config.yaml
n_layer: 23
d_model: 384
n_head: 12
n_kv_head: 12
head_dim: 32
d_mlp: 1344
vocab_size: 3549
activation: "tanh_gelu"
norm: "layernorm"
norm_place: "pre"
norm_eps: 1e-05
positions: "rope"
rope_base: 10000.0
rope_fraction: 0.75
qk_norm: false
attn_scale: 0.177
bias: "none"
tie_embeddings: false
parallel_block: false
init: "normal"
init_std_qkv: 0.0205
init_std_o: 0.0
init_std_up: 0.0205
init_std_down: 0.0
optimizer: "muon"
lr: 0.00105
lr_mult_qkv: 0.7
lr_mult_o: 1.5
lr_mult_down: 1.5
beta1: 0.93
lr_head: 0.0139
warmup_steps: 200
schedule: "wsd"
decay_fraction: 0.37
decay_shape: "linear"
final_lr_fraction: 0.0
batch_tokens: [16384, 32768]
seq_len: 1024
doc_mask: true
train_tokens: 309500000
steps: 13111
dataset: "wikipedia_en"
MLP neurons of a small language model. Each row is named by its layer, matrix (up: input weights) and neuron, and shows model dimensions 112-367. Each number is 128 + 24 x the weight over its row's rms, rounded and kept within 0 to 255. Numbers have three digits each.
After each neuron's rows, "fires after" lists the tokens most often just before its 100 highest values on Wikipedia text that the model never trained on.

L20.up674:143143121144144139108118119104127141116152169141184133123120155173143083105090109139104142140176165089137145141119123175145125142133119170120126165126134160099087097124105140103125123111118123113087147146097175110153097094113127136143124101107166132139139119132108142104132090109119084124157127128152117109161140124087159140128115139145118094061150110103118126108171116106125137128103156130110116150114113141199103130149137105073142132120148107104124115158179110132122116117123109121136098099100080157120121157138126144143140142168129120135152122107152086100128122132116125098101140163128105153137143117118114157117170095122175144182131115098110144123139155090139171125135051120100101102125120090120132118124130116139092104147096090167133147139134143129074153133107151
fires after: " ", " |", "|", " M", ";", "–"

L6.up1155:166140132147115148125110097120148140131137105181089101201191138128098094105164117094151133127160154101117147117107124111132120144146100111156141106112100113118180138114130106105172122133135135111133127100106162151160158085126148105095177130112074133134096117106125148093138132155128128149162161132121141114130145133116150143155161166131101099089139130168124115105135113127051094129143146108076137139074155114171144116140155088127108072084121133154115098123157158142124149096123133133116136126135105103096141108149147098154063109159139133104186143154163157089123112159139104113096138130133115110135110141162139078143179177122119098157127128109164170149140141109133117152132096110152121113094139140135123164147154156142070109142130088148145145151123118156132155147125105
fires after: " E", " O", " I", " Che", "E"

L6.up286:127171142107144118164168153110159104127122131132110195101188121161116111096116119154178125179092123132159114115160115157141141099106137150099098133110153130136138082157146137075121151114140144133123084107154143136158161140091095153141128146115144147081078138136119137143158116136126154134118123105136147146145138140135140135100129105152156118137088129143124116083101083076184113095136120179128155106116129149101131105152094179129167135153183119113113151153098140152116130131172129137133186101135084172176108122150098128112132131168119138111099127110088107140138114108102085105123144126125137139095141178123117138141151123124129139139128115119092139146100155124134151136144139091120119135078145142137143140133162119134144154163146139142113127116159135098128118111114176
fires after: " S", "S", "°", " V", "ab"

L20.up250:175153126156094100095154132101123156114104162155149134160143133098099148126157133144131158132160115138162143110125087143162128131123160149165134118111122107166152134120098097111147154141110115116114107141107116126110122139151140168115098129164124114162107086143177156135141125078139156112133095135097169107119145175113134152145096111100141132133128136156148108157160112122160187143139133142157131105142153137140088132111126136127094140157119102143142158135094167152108150099112061097110129122101117110125119155177119124098138135111132123190130158127159121106129142117126152151159101153096110127090117153164106084134116140155128136104131200074173124112111153152096123116118099153113147082110109141139128156156149144127142097132127104096121117098163133119143094192093108
fires after: " ", "."

L6.up1005:161149109146167124121121148107176165138068124117096145107131125124104171162127111082069129132112154123114101088138176121155121144118144112134120107137147111128148126132156167107097105116127118102081134095096129112106125158129123131099149145124106145092138137117119134133132128138104121105133142110153159141080112118162092162122128164129100084076129153130080125149125169180100147163102160138151104158073178112189130149087107132164136122103174147106132130094120096147119149109110161168142122128142126132118134167161162105147086154097108083108166098168137136120148127153130142096130131123114087084122139141118130122117170137098111154121088138124107135129146096148115138137119121110109077129146140123124127131105148115140105134109097109118114136149113162116113143111174121
fires after: " O", "O", " as", " A", "E"

L6.up1170:152136118120120127163112136154105129133167108113097154134135183124160153125153150102141132129155174117099148137111130128066128135109125112103136105154157148126126193089146109097147114097149127123118128129115121120103168125127124110150116100125163109113150138067163104107131169113129123117152148099122184116129078129146100150168138142151097126146123133161129147130108159163118157155100096152097133125159139118134118135136181134123158132158168073153136164120139110124152131142159154140155117094108093123132115125191132103130134132144132148123144157112140092127117140119149118128146156138104121154161086128142157145150103090134134096084123148132113112100129166150129102069121103134104105120097123158119102141149177097114103108100130127162163136165157121149116135132127077
fires after: "ar", " Mar", "in", " Bar", "al"

L6.up642:150143105089165115123124148130203166164126131128143121144150139157123138145147132045134117095144160133115085116131123163093134092163122080107147118173145132131134113116110136116139112128138140118129130141145119158169147140142120131095141124092141109148119147119097138145162158117132185093163140135152118143080128135155149138141140172099141122139108130140125138150118149128127115115143141140117142133114178095109139138139151081106150093160147120163128107104131129105116118140131099134112161153106108108104159166122132157152129118134139157141133118130135143160157130156123185152162124156108105157156105125118092096135099113072130126112101139122155125104100140094104108106106120115098152123125098159126127145131135097123193151099130112170135063168126099145131102117121102
fires after: " A", " (", " c", " I", "C", " K"

L10.up192:106142110109144181157130150162132129097127121108131157121133104113110144113129089132120158112158125123103094109123146119095142123167089149101155079101125119109146123154143142135123087134157132114112119065174147129133095129149135129146176131125142157156124092153126158067118126086145084111137081161138134123117122113128156143095129136082102133121150122121147142158151112148143113140132137088116112128150136128186110147154100102104115122097107114117128107117106135126121149144115115109137095149125128162123096160112180113126118128151152159155157133111124119095098120123126131127124136139125132175128141150108167163120097133126118087163147095127166144189130104156170154136121102084139138123140158116117152112118136125169095138151114117112118156121157167134154154110142125
fires after: " |", " "

L6.up593:140137156121157136120148115122084162123117118175124158114132134177127160095108163119155141134135133158153105119138086174121130138122129143154108145087111151161138148158135137133121138113120151136129149111105132107134180153140091125114091131175085083133080133147111116143143119128125141139093158139099143131133134112136133147120093122135107102149108102143099124117106099102116116149123085113115102149124129104124114092103118132120109125147093105127151106056121165108128178140106126142070136155110119117145107177118118151120145185171132138127170118154137119130121124129113134123145134106099113121130130149140093149172105052131093136091098143149141162129142142097146128143113135143118151169148098101152123136141156126112142141136141124160101091119162113108077167111133149
fires after: " C", " p", " G", "P", " P"

L6.up169:126127117141144120106133131162156114117145142113133145123168115042090105164153151112144098069117157122145101153190098141104099107128161094112151147121136108142124111100126119097137152116101133131096150126142131096129160115134124122127150093121173137100108065096108122116118129082145163091157127149127137121135145110151131125138122134133088147166101134131121112089118130147103146142154111138134143119166152118128154109138172118125163147124148184149128141103123133159151143107089119148076160142148120103133130114149093095139098117127103102128171114139144140100130112114107103111121136135101107103113105121082104125116137094149131140143172131106133146154130144176127145150120186114067125150125110090114077156130134056166130135109130108128123109150148083129149125133086139
fires after: " (", "-", " \"", "C", " the", "D"

L6.up852:155157120159150125134142137139109095124099102153184097165174163124103158095114164166168110101149091151161131143119115099152128103154131101149088114153094147082160159116146119092139159185088077114114136150134097125123133148090125147124131114167134141156156103122189205121140120100129083154098123134120166071087123120111121147123100079119119123141088157135125100117069094126131142118148127172145127138126142102110109118180130127117134123138132114114110141141132134133113159119133171147107145104142136134132097125131129142118135122126080156154093124170156150177134114102100116121158095149083106111139118131128126159099127102130140149116171107147083127079099126111121144146162117116145086142122143130160121140131155116121100118170114136115120159157128121108136122134126136
fires after: " V", " M", " m", "M", "m", "if"

L6.up949:123152136094134114147137147113119192129107073145126113119105131124163120122124113138119131132101136161115154146130104145124125095163131108143100161157139140137146138148118142113167111107140106137119130093115134166114139106120119142142092112170151114152140122118089103147143130092074093124179098108102135151158142130145100121154134052138106126149127108130121143113154117131147071150085067173106105162127148118156170093114125115125151148138143122125113159157134145098195120123149068111108096145148137105110098123152160105127123157155128105103132119143159113113159119138164118156077112148131141100107107096164078163148143075125106127141091118144136122148116158096124099120100159167105129143110094141087159118111134125134096120090128154158169117136129137114168152105127120
fires after: " f", " L", " l", " P", " C", " F"

L10.up287:116111171149096123173156128144101136119139126098093156094162112128123133177136150145180137123141136094121099154147114110105088113106166082126068119091172104106129158122080136132131131123117164078161124135126131105154078122148133123112129139120149082081149096085141148153086144134131141132119107105093119091121128129130093114148100113155153116129153096154116129116152167132098144134136114087110139125125145137111144164119133118124119125121109127152120091156180109144129130187133131135137141104171098119116123128130132105121122093188151131099141144141092106159130129155104152155121156073123137095134130152156174134102175085078183120161141098114135134131146134147161157140146140092141168109140149120126127167116188165130136107168160109124152130095137141136097091111156111
fires after: " P", " S", "201", " K", "thlet", " W"

L6.up321:121126160170106138120092137125130116137124082143115140157124120148182124142120137153157106116124155094156131130131131145116141115136111144129175120164091156139138155157107084134144136133117083125078157117117111116107155117118142129145114111143144142156173124127152100112131131034126137139126163124143154090126157166120100135149161155133120149120134117104172141117113149142092155148136108152141124143107135144094134153134161127108180139100198103106164127204066124131123163103149151135127079086151094100084146117135133122110139100092115144136157160179145123176128138170109105104100120179108179174084078124117113139092143097096131151092158114151112114104144140143143107138179121152113106132115132158129089111096133110136152128150111136117123113182155150147144129148079156
fires after: " m", " M", "M", "J", " part"

L6.up2:128122123134141137150138112143082143135138147135107147057149109147116110116144142162142130085134131111118129127164153133136104093123080129151143157132090127161101114130127130112122126069106125143137130138153126158135155116130102133147152121112095121126099064118126135093154120089126178059129142148131150117118146136112128166146159147151083152109109134129120110116116154145089119111106119077078104121140108108137162117109140131131089146065120146134113163101117110109161154107129092187095135132146170140128143132134132118119140113159099115156132107133143136148179120210111102140141159139116101111130131115087089152175108106170157081152101129149141074156138147120164145120135161174102104080131126126123097131122144114142125134134162126162185107140162096125135107121107120
fires after: " (", "-", " \"", "/", " pass"

L6.up880:148122125091131129150120152125136112095137130200120100157113115118105137129175110165130143134170156098128145116136168154132124136136143167121161140143164156117145130123083139088139116110113103138151164143116097153118121101142102110124156091142070176111116097105102149116129118138096117128110151111097117116142098178150157105122122117093119126086143073142078123110115080119130096159124093151098160165112112161136129111113140126126086112148117159125133162103142147166136145141124110130162123119186091132128123106134101120101125092107153069142099135095168149074104124115106103151060129132153119122107133133147161104129117126126181094128103147162139097138125129144113144098115138199154092120111066094126141118121060126140126111144108151127165137175132113147184122097085154
fires after: " O", " E", " F", " f", " exp"

L10.up608:115086152115131088149124127154120149116123113146118159143132132160142146149108136111160128101127144146105131130147128085129120174139120122135125115141053132143107153113166112105123137102186111157136137078117124149158165145156131150130135144110136107121147119124091156136074132117169124116133152175108139111113156122126117144098107145099114120125115093120103131111139146114127087160145156097128113151149087130093145189137120090117108133138112140119134109113119109098142165125147137160111100133146092103168103152049148145122176077156143137163117112131169087138171121114126125135138132112094121146097154104154104105118122161089132124142144119138140109187172080109137096164177106142175168127156112117156099118091122134111134114135140073125111142122136122123121149140115159
fires after: " Gr", "==", " p", " P", " G", " App"

L10.up1000:194163090125135128113127160115142132137157152097150159112077091139166141082140077078092140138123127150103127146151128121120148180135109161132097136125161192152122138116128126106126121116160115126081146131102130152129129136092066125153088133149126142127141131129144158107126142123169105113167114082134180118108107177079128141130142107149125127136121128131101136153139125126093118112142112165118132104150101118130090151145141101133142128123151125133168137119091120101150115146089158126186113134130120120101136113149101112138145122091147130138092111127152219113162142168172088104129142109125144107130089136132158167159118160157139139147145139117116168154152142123163114113125116117130112100148154093122122146091139122131140130127121133127155128110093152140125126109177153
fires after: " L", " Mar", " R", "al", " H", "L"

L6.up782:131136140140100083093143137107148130107136090138105096176142130132147155140165120103152123160164152119166144166161113117139110122166182118140155065134143087142127178129108105067077104131163159118124115120092181133131140164133155108100116124095119122103099116134132160123127158138116116147169155092107153132095102121145162103148138061148149108090144123133109143112164068141131100157123157127168149124163097134144108124120131146144155150135147111095119122130095136126149147162134123139116172132206115107114120118093154096136180101122137117105077126092085131099115095114108148135164085109131146149142145146089092111162148116089143145119129161133118123116132130142145130152139125162121118135121162187125131076137139153096118138134115142088102087137134120123117135113178170
fires after: " V", " S", " s", "S", "-S", " T"

L6.up458:090121124070118122145124121158128147089126092083124160093083126121140136160106077159128107086127127139177122101139098124126112157086146131101119151156114119115137122117122068143143071084142159142096115139126120109157145097164144108134108107120140069181155106107120134113115118129128183098112126130133133188159130085141078126138110143119129158118115160138106129108081147140144110112129183135113108117171104125150155125148111150133082124111096141127154114137115139144129146128162088122091166123134161133106146160158100176113129106146094082084149142124133121128128126149091129129125155128090093103104133164088132124109107135115183110156118163111118096155129155168100090151091097146104101162139123134104153125144136139141137110148143091145118146113136078080119129076151105
fires after: "-", " (", "R", "°", " re"

L6.up712:136101107161128105213168114168101146155097137173087133148128115106083112131165084140125158121088167116119134104112141144139129117105085102149109105153107141160115124085157111123111116168118094158120116120131117119149102150124122105120140115132132117105121114133103131148147109102141159126109135156125142150121151115116136129157094097102123142106125128118110183106170136107166165098118095100119107133136118105129124130115148146115138126154109123095134170109099132167098180092089122118143120131085112155167143147101133116141137101140115154112107126136172140107114116166134104173137129155157106147135131137128140075091185094073115121137156157101136121152120149096144156096135119121116145080125117115151117127148121133156115089094160092118162148138135125149096106157122102
fires after: ".", "9", "10", "5", "2"

L18.up1257:128124109108126087112134092137149081141097132114180098166166136094157079115161132078136121150152135078146124165128106128101165080117134113112124094104158166127122146158124145136168110101146112114141094159118111106137126127123138117106115122116102096132143139109142146125121127139124194153114104125126150077162130162166116129118142163125115113110168124112146142123119124091142158138173105186139163111120101127170091073125110091137105149152140134131131152146109108141148111083090062105090115132119132132110119135160151125092104126092151121147149160086114166143138111149115176166144142101087102118119103124142086101110075123126110155111126157111126141088124107117157118137121145075126135129150110155128148160150171130134108125164146160151153140125129137173126130122161123
fires after: " ", "\n", " the", "\n\n"